python train.py --num_attention_heads=3 --init_std_qkv=0.0563 --dataset="wikipedia_en"
MLP neurons of a small language model. Each row is named by its layer, matrix (gate and up: input weights) and neuron, and shows model dimensions 48-175. Each number is 128 + 32 x the weight over its row's rms, rounded and kept within 0 to 255. Numbers have three digits each. A neuron's up and down rows have the sign that makes its largest values positive.
After each neuron's rows, "fires after" lists the tokens most often just before its 100 highest values on Wikipedia text that the model never trained on.

L8.gate484:121123179155117128107158114116114141185132135143066128101089109086158093159113137131129121135124106114142172133182214159117178137127101121142191197192199128163105105117140165117133050138135115177098108176122140070099115169136103126116051144183134160126135183166110154148123135079137117094119142141129147082155112143094114180116117109077132126111091140153153130120160079129091129095090
L8.up484:078169091107116144157148124126156107134105123131161160140146100096088110107096169116130132204108172065092147097171144086161075152144134105123114162159139122128134142123078081218123131064128153131110198139136145166123070131112175131102125120143154140176105136140114182099130101093081093105178096195115118153136110155064127146187095152166111102089147101099156137104116090185100144108100
fires after: ",", "born", " |", ".", "ari"

L2.gate432:116137137101102094095079135091113154170100159092136086170110156113187128094184063095110187119091118103118130115145155107136096122125186104059095137143091080164111160084109139069111119136132126144099113129093121146149133178163161092167062189122154048125136173164128078122142161150119109159071133081160109078103119166110077125137170114132146149165135086136103127146099082137126112120174
L2.up432:118097156100147167172122150127072111137185150090142120133094111118128130132192119174108175114131083118127128198121093123111152161102179155142086157016143099124167161124103097129127142119109129123119106130136201120159102177122198155185098137151162123092121130138143176119172197157103104118086132060115049096072129146142089074148151138080148137105111111171168182097093127117110160084145
fires after: "\n\n", " Har"

L4.gate524:083109140107119166096159155084177137204191131085172142132200122216178197134135162102049117181154161095168064152110150103140130109156196158165136149153128153164125112094149141150149127142126064122121170168157131159049137158117158160128146204145137121148158110157165166122104138135108127143123095141146177109088127107158168102140169115152125099126134151128151097190108123128056134136123
L4.up524:149126188063081100134111173108048133196137119105111073172108128197152136143109171106131130160151151145131116115113096109186129145181132131129120170074085133085172146096172167114211122081113094097110168146134118089098123137091152166124034141111200111157156095148150130156127163087158139119146094078160092104086142089112106153105148180132103079069158140138170159100176130182078184126099
fires after: ".", "\n\n", "=", "\n", "-"

L7.gate110:110119098171124135130132139107118130112137137169121117068179091083082097125178091169135113068120189156113159073105126122176106155109185049141110143144132131151140129159166145109102191177162141121114111155103086119118121169148177032090109114124134181095078114140103082101130157127145108096131148137223136160128134140130162143094123117103124131165104055080105083133115153202148110127142
L7.up110:125162160129109098095100174175082128114163137220125104093124107113128135133140126169120102152124173132126147131088126145148165144105144086106049164128171076137187140129144146090163107118117108096062126140076146103149193077102124132117124146094137125121128115098176114061133126024167130118092146168171151134194140108130194125122110155155123087080081089113067092105108183161184109150124
fires after: " of", "'", " all", " the"

L4.gate266:111096167135176120132080146127128038137196123147117120159133146155082160182093161127138176151105111137134130143137152099153176102121149150083146161126201160156198094154126150143107131135125143126105132159108050152158160118135106118219155151107126119165064114130166085110101108124092098151159096078091094107077139173129095113152134116094126094161093105145106145168123093102136091085138
L4.up266:098173162115162161140084186136202142136116130122106160116134135125101153085136118188127164130163103155087129154164187139138139108089126112090125126144139130107182130132122135094079112107110084132106144183137148152127113076075120120098080173109093106115150161116132102182135120100086108075102153094102083149096071209079095156160109148100215153152146121149093155119112157128152115104095
fires after: "\n\n", " the"

L4.gate507:153156139094138078113088165197151184147137096144160143127144122136194090065100126110107161122186102164135115129097113130104123132138089118191159158095136110090172182177142106101122139158118117121135180112214146143120076130088077100115132171155114169104160144148125145064100172148117102104122081139161111193160157135125120088140123158119198092148140169109160090194125161139161170177153
L4.up507:079143240092115103099074152146122157133058125120103086075104131154197156078096164127090186088124161135168118076105146111195112150126114142109121066134184102092135156124152079124129182093129144104124145117081173139132097150117142114089123136202108079139116112159165133122097109175152137163154123116144137113153159123135121107087152133094140135168121152117159126183088104123094175132156
fires after: "\n\n", "=", " (", "\n", "em"

L8.gate397:139108149068121126086137185168146153110144163161119134168113108142116131068159061143074075127126117124168166134136130131082093161060113111129109163115157102104198147160062131084108188180131117117105164089123174142128117173165170153140162142131156083167165070126201178121141116131120150147172104108146140159142119157069142114111089192182142176142117168104145146098078116093107105104141
L8.up397:108098175133100126135063130177157128179122105131136154075152092125084087213084173180101152158114139163103158117102075172168100187165134131122140086106149121120146155147159140111124138101085111085196108056142178126163110118125093104162153139128135134166143101177126138112195089114143137152154089130080117124139134146133170128094114175126146111110168123104167155093084104115111148125120
fires after: " |", ";", "  ", " ("

L4.gate359:105098153093106123152077162161140107146177107111169164116191126103092121156156127132147120178136118078140174190124136119123129147172137128127119159174153168145127102143166112087109106135068136156114134199094160179223055110137112169083148112134164112114143139128099174180154151199083115120190153137099112072111158096161117196092141121127171219146144147114149132164119122113111106166122
L4.up359:146173116121135145046168107114137179107120176163164150111134154155118195089147096174123109166068123144155154191094162104119146155187160140221121135086171131086095150162086130141150160142098152122107139103121099147161105040183119184160113136101121072056154132093107088085163145145090159202111156100132122168184089125170134151132176089118183133151105121144157117132162112112174081120151
fires after: "\n", "-"

L3.gate89:165061111164124166086089082193119131143139195135182101149120116186129116127154135109115129152088066176121098176107136123164092140137111146086093098126144128153088134110103159146098110099065172130110106113116187111151118124121151169129113105193094151109149109089168171127094139102120135122131132116124146095079146091081194149158107184135224126124159115103184101138163100057128125082089
L3.up89:154125152168117085132090135206175156154128117092116192151159132149122136183094128143106160159142121077081083142093166144148105062116137099102133150111164153136105176068159129149111090102074148139164168172096151125144154102156155125111177139104097166149108122139114113099128154138058128170165168096150137118108188142111084130123132145098125142125169104087206094089171076108112106109138
fires after: "\n\n", "\n", " Ra", " Si", "Se"

L2.gate555:145131155111090087115108150136191157138189188121112175133143154151140169148116161124091147117152191122107156119150139145095139137170146113162134105174219087138151134126152105078092152149164148137102184148111117070140095146159195148137167121150104097077144161149089194149172146093093144112118127189154153155083175102134167134171106178061137144152142144175185100148117169161096186093147
L2.up555:120133130145116122115091132144244149202196177116134187128104144162158156136096163147053157103100182068118149123130110131091138124179110150177119066108111115135166113123117110097123116109166151126080164160116119068138094157162159108135159126122149119123132159131079192125147149103098151104132148139139105124086161083100147168201125164112144133146187140180159108171087104140114184094200
fires after: "="

L2.gate428:108120148172087128110119137154126102111155145165157145165133194157155129126117114101099104192151115137128120108115095111090114139094113116133179059175167162095162147132137086087112124197123148121124125128124096186168105115073116118098162167121072150111153171090161116168163127158089065082109115157144180130133163146139206096114148138163158103173119084137148099154131148169148148087161
L2.up428:103084092131115129089105164210151110163142138152123122140142144127182094141113140161114069166142123044114087090132096136114104092090155164137127094155117140120146097072130076132104102137136117079117123129113084134149132135120137103133092165155123089133155096161070156094139126170141111104143086112132155100086138153070159102137155087158170186125091161094133095111089123141117111045137
fires after: ".", "="

L3.gate231:109124130084160125146103121123084128218163069129136125114106170143108144110174081096160155071164128157125162110158098150093102122132140084128158153165148159133086124128144154124152080156158086059056094130138101142108098142109177156144024168144178094154129135184148117139069149166126102124093155116132144176120130111176138121177060097089140103099197111107146122044131156104062099132100
L3.up231:140136176166102094089129166104097180141101162150131106101149130114136191103120076158065096189118088138117115144121127183082125210146109109139208114158114176144151182135163083068145180125144088081067124121143150115052152142160106102119181147103115156139139159141086185107117120139136125086149083195110147140166143135117167099108118136154148122114055136120152150120118159146173148142135
fires after: "=", ".", "\n\n", " \""

L2.gate87:158161091169110062122093193174095122104114134149123127162150141128123197081106162150146108129142123131207118138113137128120123185150059118099154123080109113113180112145152074149091141192128137064112149202185112137100072082114173152170062139107167136172099181146136110067103118128082167168156122116118108140094093138191162159115102127147115099158174139152149056175184083163114158157135
L2.up87:140153097172149119147139126156144128162067063138114095136091123127098197090088092157117123061141151156148078181136091150109109137126135124149101112071159169101137185154126148138114138116146102118114104169093072103146108119164181185127111148121166124140078187181060155057174166123118169212121157073143089137118195100139091102108176127116152142078151129127099121113188095144101124113130
fires after: " (", " \"", " an", " a", " in", " des"

L3.gate600:119133127202154150084140146119101096109153126183163137131161128174134117115099141201127159108132063051126118149056140154080116076157099107149113208106097164121164146095170138116062199095075126204124101145154146150130120075125150032103088065164150185140043116134126136116139111123110121142191128091187164103132113128104148178112143137181153167104114075136116054130128120135139116136134
L3.up600:140065041131101083126114108073115146062127110105178110087164158131080166100159149154054130100168088153113115054124199127099101151096148151134160164116115082127145079082157074115080155120090157162133128143145095158134145119156151095125162131121157122177089147152136142147108092125117105119142148135125125107140094088118107120088145140165117171167135140105118110135097116115153173115115
fires after: " the", "19", " |", " ("

L8.gate540:139090086133094145092112128182147155145146206137131156147150116098082107101103148109140144170156086064164152159141138168170043179187110173142145128160148164149171112112113139142129121131192112169128165094165147059176107066126102146126155111133043164153162120120076130142147169155106092164111153161098165116152149121089146155176093129156095112117148092132132172122159142112089111093109
L8.up540:072150054086090182122123101171071147134073132144095133130078143144126139121179110124155119107132079112161139094173116110155115158129116176167089130146156115105151152106146131079139068175157193080152112113131164117094101089123125113176141093075133115116108140106138158094082175142104111122103115111110105108132205166075115115151163139059053152197123187084144106101098125124126110105142
fires after: " |", "\n", "=", "\n\n", " zone"

L8.gate282:115152107051174156153126138133118064083084139123163126172134108158138132140147153140138148102146179067104139150153135092200128165077095132171076156141096071098197126142174125100124146119131077171128095104133123117152146054086155120141155079134098171147160079062199145144099075141124062109118191153133206138167166106137183134119117169133148097104139180087167093123122069128139089131115
L8.up282:178112185134155071118147121165122110176156093077090108115168117060158126123122124118163120170114118090187139169160121077149114155158140122198149057140095127140117080126209222133146130181121110224148157106081164155073132151110119131163163150146145167115124125156102093103129134119174155140146135170158155130175139168124160179128073132136139124105098116082163172131109105130135103153078
fires after: " |", " (", "|", "-"

L4.gate96:119124162048107165108148124150111152122098166096142128110134160085140161124132205212089136136098105079141139116171196172104137081117121171090132151124102135160120144123156115118125165133063088148122172164155104124120103100074144153070079110140111145127152170104137125148141139153049125170124172067118150139143146183098088114139080138124153194118119117178185063145126135121083140081108
L4.up96:185153140151109125126094121158182154102153112136116157113129110120087157078164094133144074127133187115157135128090181135122085124115128115211092120209077142175169174113154137126121188106128125107133156159146031131083094110117135159095180142192159117121153130104120152098133163172098121107108165074152119125119042157164078112152138147128115176137116176105180149117090101169106113129134
fires after: " 18", "19", " |", " 17", ";", ","

L3.gate604:101130068174147118095180116117136160165128118167120114114114112134146188099184182140151142096138143138200144143192090075131185165127179072149183130142114139120104131116140138152150130127104157156176069131143096149157137140146132147134148132168174110099131155040142087194194118069108156160156116114109137132091089064136125159104154091121131094139095140130164138118128099140167129208102
L3.up604:072159139165138082107160172145149074105126149122155124098120109114160112117197103106075162137127201180136158139170128091076123123100175090102070079158116181129149114178085117129123168104113115098080102181073087121189148119131186143191116154129165167083166136116118135112192141134188146137120121153145186117122166111100140083125137101111103130166120114108156075146147171083141133123195
fires after: "-", " co"

L2.gate493:122138106123116079132138136104097154189120105166162109109174175126188112137111121109073130089075144169146106156156142061175093160064141209125164193093115186183184116146048104106159118128137144150091154087125129166188090163159115100112095129137158120103141158098176142090116075131095119165124139080097144205092079141150108069165140116160160135127097156092175101124177128080085163077167
L2.up493:111156225156098168139125142109105130164199092161108121098142101173147163091175189117129084161175087187127142091106108101151123040134091130118090102085125128108114108095127091102187153166123141109158117143093113136126109132110133186158067178154146130103167085176167172107086138160152147097038101115180108110099083125129114148120159136155076116150124118171091091112097158117155140112128
fires after: "\n\n", "\n", " \"", "-", " ("

L7.gate383:149061117171129157191107162136146095114128183131161121126136102153104088184095132125136114143115070136176124129152183165093146151150114138134160103110114126127106138140163084112117175180198209112091121116110124114097150080147122099081142149135095163181114134165116183118111121157105124064186085124133163175131168144142121097092111145140096115124072069150116154123145119176167142073127
L7.up383:124084115145076106159201134103122181097194171101128143126060115084117141117175130172119171146172050168113150073133099139148152173153130150162106088138138123142148108148113076091178124134116134128131049178094102145124111167107136137133119142096145167143085146165131115140197107151145097106147163087068064129152137137104121069111184093134121122184110110130100149149097126086127098082082
fires after: " |", "|", ";"

L2.gate72:110083133128112147053186139202177166133143103111146132087036167137071127056149171092111145103136116130140075129153158155115084098152139239061136090108166133138156155158149144144120136117215164115127133147131173072153069179117126104140147128098137139109120105088157141108105098102120085098122098117121112152094124145149102102167173100143152130152138124164146137089113087128124147121104
L2.up72:128186172108165112100107141132064170121101135121145151117078163123137212070174150133096118042154111139102118095100169155115094127082159093118166116164115125129099132150134127182114115121103139100184133120084130123172159128187074080140178091175151142105165118147093064139080121101098055133124130123118018072168108130065139160154155180106099117167131154120115139134125138150136131090076
fires after: " (", " ne", " ren"

L7.gate546:118119112136133086139172127116057127162122113124065119126075080157116148123102186160141116128125141101168141099107151113193119170073106111152133213105211122130161183138098164160163111087111212178123165177098107113127149180115147155116107152106128129146143131129158158109112112140126132167126157125177150065060118082114115173118107113126133156100146091148112078178093098124149159116178
L7.up546:119140130127167138147130152079140170178126153118138162116140083131119107145134096105129136096152146101190076143092139174158080092125168145124146174151187114164124114129084090113106083106133154179099161140163127162077097164157125093126151118131141140173139054157182104139126115084144093139154101124132114091109192090189095153136110169081068111090116033097193121116096148189155092114176
fires after: "\n", "\n\n", "1", ",", " the"

L2.gate212:123164171106139059133175135136135128098109124099152118134113121126178073121124107115072194124196163160146089126077118079128106116169162154078117151138133136108101126149089151071137128206162153168075144125133184094103151101208139119083135103143136090117147194154159186175098142193132151149163128121150178085085092029136139137208160150141141051135147133130144111133077103119143110160117
L2.up212:120175126106157111089128131116110161133185095095173138059107089137162196148134124167093101124143128098083161181089137119115093120121129119165097144077145080102116109095114173142069113215123126167142170126067139118135144152100188116113119121128114104140139149096128112146116100104066117159102110145051099158104132125156169158133165131112090104062131161083140177104159115147146172103146
fires after: "-", " \"", "\\", " ("

L4.gate623:089120135182157125105118093126083103164129089079161110081101172158169155156109085098157143182134092158180068155193104180132099150147128070175091151172158158109154111109162141148173201130105072107125156136094104110105097094141170121105126111147184194101141110091079116189166100147111096101083066148125169114119154128103092077149150151135071123139102119133160097121099125045202087128150
L4.up623:087152090179142158135145193079143118148157156168160143128161153134138168103178202130084208122099140117132152155151161128196157106139121118109149154211115127069162104151127138104167123181104138116140106132118170173140141177125083101048138100090152201155123126152111088078134141117107119132129096165097155129080120142184095058146137138164084097170106162113120141150122095190129142116121
fires after: " 184", " 18", " 17", "17"

L8.gate2:139128168131099115106091150149153145147204116102181111172063139134073179080128095130100156121106098140070145136127088095131120229128134140152125114126180136139088164159130117124156101156101129111111103027112079095114107123090156163135106113079113183109150177171177096149068115136116140185086117152137149121152152086187096103177115127201084122144143162149114078131111130165084120122121
L8.up2:168214111128106110124136184132089158110102153088126061096099127154114137164099106182137066171143192109091098149115105132106147160188130108070099108149160136135087099077134140119177100198106108131137118130157094157138159101060159085085139148120130108082102123116106158159096145154186148068151104060123148133185159120105075142131137124165078146091121102102144128102115155139121160115105
fires after: ".", "=", "\"", ")"

L3.gate93:158142113160145084152217111140144075132196102226119167110147106125079135114148182139111123103174155189146124094136075166125164134092122125114136119135176113098124081100065144119114168180150135152107138124156108102144107179203126051130120097102158095056152116131131138164120116117092105113134130129174125180109100124131124130112206129158100138147116055094100069128146173112145095131118
L3.up93:060138066086146127055124183180097094134141149196156086115149145150104136119122130097100174129173137154100073118169082080084084122090172115141123207109101124082114137110072150180150124187193129091120144115079106117134128120159159062191111071119175139154203149129104175151138135141113146096133096133115101159165163153070133115119137148104131134146105090120094165125108182127136147168089
fires after: "'", " the", "iev", "’", " of"

L8.gate108:140093104129188095082107168138067185178120127153120112069101156158167136110126150088167109152105114099154083119132133116186150118117154153122187103131168142125090174169187107064075174092153093168175107135122161163106134164123156130088177083165080105158148129130139088186153127078138123111063119106153134126118103124170173072086099092126119181142191120104113103177115138175097114103145
L8.up108:110126163176117201162112107115144169112156158124177096092177093143139148165140162164132134130131126106172149116093078176183137155131111119099175156181121157176050135175129146117078117189110114149132173127115133133097089147104147172130158068104158116139132071107109110117159138136145103208126185125086116206148123073154177083061146090154141134083093177116116161160116147134137115137159
fires after: " the", " is", " a", " man", " was", " also"

L2.gate620:146115119136152168148137119074161091182161103099182142061127093105140154125089171099098107132158120136106127070146138134169138091133123088181168161084127146098129086116156109085127144191049052100135107123119174140100141097135172169131084126119131164143145162126190082152173106152098177140120094145119140169105183079073153144135182164177088125144115178088148110117139152152095137118145
L2.up620:093130087132116144122115167133135137135170046163163115072138115147191133129157120113129099179197140123095084182143142099125132112217130143131139188132134108127112202083162094116152128133055151119188115069110116145133089108158123150111132077090145132102097115101153155090123192111091077165162097133144161106154141097104180102153116130131160107077069137151132132174160124130121159114142
fires after: "18", "19", "\n", " 18", " 185", " 184"

L3.gate50:158088165152144099112104130118130066124123145173106082204102133089118104132115164090072108142166143104148118108164095091148137084157133112166147174142176140165138143168137107178124147135117098100121111145143106162099120069201156168068131122085119149144125128082221168085208151128139097117077096108101132128103170117098093051134152117103116184118060127096142108170132157155140176138139
L3.up50:162098077139124162114119138109105168170160099151157121106130091085191168092108167079149130102116107125207109115157140095098166151177110121113122162119124103166112101138094142137112127108091064105147160132091166139121070152146129123126112105177131137111085141107120078142041180129113114173108080120105186112107099164129188150107086134185186125112134086141122170173119158134140111135078
fires after: "17", " 17", " 184", " 16", " 170", "18"

L2.gate274:085169144120108105101130069157142157146098078061131133103180138121100154148129134116078132152097169100096153114152107112095150136105096146127103121132089114101129119107112128122085135118121146128109093107115139154134061123119144030105224101175132134178131126121138113170171121178084168123159165195138130074081127073152170099204168156128133161134125184143145165148115152133158118142141
L2.up274:133169147177130154159171180090149197111099136154119139096165115162092144177122095086117130151116136122125153153098140097115163172142153080150179135065133139184107166118125130174093148141096074108102165144120179139134105140094112158105193123154098083112123157109120067133151142183160107122164088147127144095089132142116117093212083102163120161127067093086101151182105156147134084172107
fires after: ".", ",", "-"

L7.gate224:164128139153083080105120153060171092100174142148162141125134126093172152144151156120141054151067173053129140173126149144131125106133156100162109116177122089111174157062170111103167125183148084156138171102130128137162139103109113162144102137149161138185112131069143162148118173158074139164123106039162161140173182155155052098094138197194080117149077102110144119099131108143087143088081
L7.up224:107159106188175105119107088066109093098109160114117124139155100102124083104108061091160096136105132129136074108124176125117103147167153151096135150124137125146111089158093074132133084143133062086164176115135086102093079148117121133176076136108117165113080108111171080111116177132107099076199095148118140214119100129145074138143132138121100099146143202152139163068111103135188125149080
fires after: " 18", " in", " 17", "17"

L2.gate263:118137122132100149171103186126110104110161137168099140111102129145139164098141156154131158122122180161137109109098100143128161111219134100129147122166145147119144128141100189068031179172151107155123162137060155168094133155131155174210125113119134119140132134061126158085149115124083173145140082116097082152113141085146163151154105075154079131133111193138090126181128135119145122162161
L2.up263:106194158152117133154102168137120156115108078125151123113126164139172159098110211114111114117133076132146094080147069088148120081146118075096138150103191123088075153111062144039129197129146123131114147181087175109163082108146123106122105119141194113099093193203136121167133128102136153069092102046064096071097093153164143192150139108135104131140137144155136097129133185135141116100145
fires after: "-", " \"", " un", " over", " (", " micro"

L7.gate627:107113118148171089096106104158098058158160117131121146182177115122096149150173138108133135193101176134124175160105184126098107080133142191102100116129125147108146052177150103083120125109174101134095107095082147105087105139137103138126128096119110126154151127118111146158131133128164148143084083141117116087118146154157140128182129112158111161136151141141154121180179163097094092103128
L7.up627:092173145149161127108129125138117116113083162111112102143149135127135096112158148103173129159122121226136148090069171179119096101110151111150107076144175185106098056181168168147137089138145126140117116145158124121117149145136086154152167074148124141093123082172104126165125165100172146193133153136159063150099107123085093187176178090096130160152124102176065134135152112090112115170089
fires after: "-", "  ", ")"

L8.gate625:143072150104125100154106194131160234119154155220115104063093121123137162089122136159095180121147096140079105197105160161120162156101106147205102115097173180152159089135134089146088135147132127094085169134116127148136124106153097102149151125158068127198088177171130125159063172141127139074116118090163140164160103130147089114194154077112190116149173115119120085212156096140118154088109
L8.up625:153121073131124120134167082138145159088183126161172146075111133159148127126108113050088099090145100122133114109125130152137104225167159116103121135125098089074159081154145147101149148146102121123141068114174108149177121119168139125131159129067120135182183160100119183143149150137128076078172129099104138113183140126104146134136123126036108119126136135092170172072226072141110146111081
fires after: " |", "|", ".", " d"

L7.gate162:165162082084115145168145115114112121151136155106091088180138192146136124094096076134133099168143109136128167126100059144072136068168137060152159135122112076115106052115088118122090121182116093093149089161145173161138159121037161111131115120117074107109163155151126136179111084137119151151097057137130140086132114148179156117109125149131105159138074065169171116176153169130170066124104
L7.up162:133144109097096104073154085145165141096214126157142080165109100140088141136100146117193077125146103119125126188142136120111056146164172174125153118165146153168183065134055133141130082160089136168123164107123086136078177185100179128152076166207156114140132141152128143128190161114089114160119118153170174163118085125133178145129102125149109171131162131149168133101151137058127128120145
fires after: " in", " the", " of", ",", " at", " that"

L4.gate122:139116152052172101186075153125098164198138101057183130152157124150131123154094168144105126094180155118108102183185149119137160150151081134106059143139104128118117110080118116079112109118137162072096146100100149153175100183117160087150077168126117103098128140132122177154137118137117144096147131102089121119051089110160172109164155094100124134078158177152151171120162177079101146107196
L4.up122:129106178125079111085142139139129144128117091109184170116226110133139115107126169142134103170194146050135112117086085115136150139146115123110143140132081117160166070129105121059091079134156072074095144106128140096182101063085154150106134168131078114101104109104129120108087089228122086165098135162158172136127148123116127184125126146117171046080139167078140129157130111091135170152065
fires after: " (", " H", "\n\n", "-"

L7.gate491:097133127140146142129188151190082177086086114089152151152092116079118195141132216155062156155140118123132158164137149132144154153164065127114184118169147084139118112146159114133172094126121080141100127090138144139120093141155150170133130090134130117086091093137159135172163148117143190171150105113072096141104152088124113119127136082146109117147145136148160164164148168098128110163146
L7.up491:104152198130159164101102180177070142107061098145109111137112135166096198094163103120105189073109111104159108139183158121114148042126132156143090058178159131093088098162116172130095110149089157118119153164132145119116151121119093095153161118087095124094112080149148197086109142102107167111127118154156078163168095143109150163146171096145095129166089130149122130084172152115157099154181
fires after: "-"

L4.gate443:075186131145102170177144137101125190166118138076075154145096100164109086127063147122115138083209075158117125120149154154151094147110132140071083158106149162120117142103146098101116116098070094117123165201070136134173132194128118107149101118119157143151116126158178150161155164204137148138124089081097116181144136147103089150145079098155130096166141190177157132127140172110121092162092
L4.up443:114130093122198204138144106089128179149147128139121097086176156122135187106135167135130122116192085188066178141200161136189131113140175104147152195118181141132098119091160133118122132130165093146145136144131151138102185108147048131162171150107149175155128134151164111151114143187094109133089153118104164090076132114124163104077138121159113109138147122103171099128149112125191188131205
fires after: " (", "-", " \"", "\n\n"

L2.gate481:078138182183089131128077158133101097164122089041099107131111119132129182087131136145141143206067124135132139150113139149119102171123164183149132176096155172125127136118104130126124088111130157099095103097088108182134104127127141164123138094130095071213141154115108166104101090130082129085120182144150051161148151143102141181106091141077141165105147180121085106079132095112158154132134
L2.up481:101120145125191105089140135071116141124115109076159105104097173105111160048086085136114075112167113081110111105140116105106178121112169165115127116102167142123117106160128094107178174118132139141128155137158171156128130113093167106131154147097122127130092083118085135130105072094164103162164123097076080192150061115170167128080109126152152111170134126159192157154026107146200124134145
fires after: " E", "isch", "S", "E", "ff"

L4.gate421:181168096111063066126159128164133149152138160109088116132190189114204117141107097119116111102153136109150132103153076108089121146175138121097139147095176099148125069136148156113087123148178136162077150092175139155114109112094142098134093106153126199134101126139132140102127203091126156063077161106135099141091122151171109105117105086214139119136101126128079075089093065093124061112182
L4.up421:155148162102089118124165152110126156198133146102113056112118186119139069155157146150120119122112054149102147163195060139129136158172149173086140131143169144148133064139164101117162136078115078182074180167167109109136124110130183107083103117096143165160105087132151116134177142098114069125127176140117183157116085151139141137098139129116069155135168160141142121127064172157156114118171
fires after: " this", " same", " that", " 184", " of", " following"

L4.gate248:191114126138116109106127158123144119089140157150127111103095092132157119121128124156112127157138139134101123116184128128107083083124104134145105153047209133133120157102139115057129150175152102088198140113098136124117104133100135218171137208107129128135073140110137155090150114160134165110115107169156095105140166134119142161147111142100116147179100160102165116109151098120170078131175
L4.up248:109139085110173102088077172128116140188151131109130167143193096066165143132183131155174153111108048113095130097155211098150143070133130117148103102081139132104131127155143166171125054167081091101134146190106164109132139121109107157150086155118145142157167147141148098110112062080136143132131133151105077084152137127117174083144123092099148125145101147141180056159165149114207076073115
fires after: "–", " (", "-", " Pre"

L7.gate47:103146164178162133171153189100097188160135133182199106163187123119130144155124146133127103165137119110136114110099142114158083128166126077123064127150179108127090136116073120161128138167109129142123159115148164152123127121169108127145167142097098083100119120074172114117108119092176115126167149151147165085098188143103147184121122109173103103087092096085151121125146102103103092112106
L7.up47:128120150113176133111180152128145188188133112067137115148125145116149129106131163142121148116111111136074115116083133150173140137123092105107081123133173137113097094109116168154093172164113176134140112106135137155227111132130126144107162136136056156117119157143129155070125158070160119141146111180121126098170109213185171094121103152136155098128186147089081120087169159131114118146102
fires after: "\n\n", "\n", ".", " Pos", ";"

L7.gate613:061184104096136082106181131185133106175124127105111088110125106146150142134116129125124119143128147131102153103120139127186108113181074096228145151149160124140138174141129048090124126115154155133119093164106043124095149123103135091092129095172135084163125147135178163111125132116170097115199145081226149104099131133155139089128076106112135204078159148110113082125124110137144124063115
L7.up613:107075146152164172150075136162102083141169120143121101085127125130175142164077154126071121115126148140085156154205172103093135127122094142114127104210131166218143150150139125161114069104124079138133114153144151139141101109100109125139106108133123130137110142106101179115166146089149164196129107126157106103098115097154116039193075162151169186087129141078129083098054180116087118114164
fires after: "|", " |", " as", ",", " was", " Br"

L2.gate471:108117115159144076064150095203143115103126153118080129068152191148158136144125084100112107165188143125108097119173121109140144135154146154137182088151158100073094101145166133110155167112145176112097215143166142118138081157136121193170184146134103112112133130123128146187109160128093080110155112124097127138058194156113173119159121157124135119160121128167089118109102130131106136081172
L2.up471:120090050122146125048116103197145160134182142108120151096160188160173116135167061191105122171172142104121124144195103105151144122132170165157174069143129145098109091109156149147125140118136132147111172159187124154131103147125167176117165139091144122097164114102102137226140138081124097075131149131107100177046171140101173089126122145154150150169109127151066122106081109143096098059183
fires after: ".", " |", "$", "="

L2.gate389:157127095094049148106106109154111149127143135155145117127149125139126133145140043134099092144105215161141105138109156142112089073149179136133164106114100070149060126114162124083144098109174098153120132165138100138174088201082173201130138142119151148096187120119110179130107100144088154109159118159116128169090149115158152124128129168093079155111108132142153113113099149173090162131151
L2.up389:132136133138139123131181149133173089178125161118048146109118195147177186093107098146170114125191107114102087175135138178136112131194140157144149125061149085088147112112158136101159115112115137082080150168180171115160126188095173158151129127163126122108097156117119139118152148114130127120165168132096138112083153099041110139128131113137154066130097189157157120130083075173150182059131
fires after: "=", "s"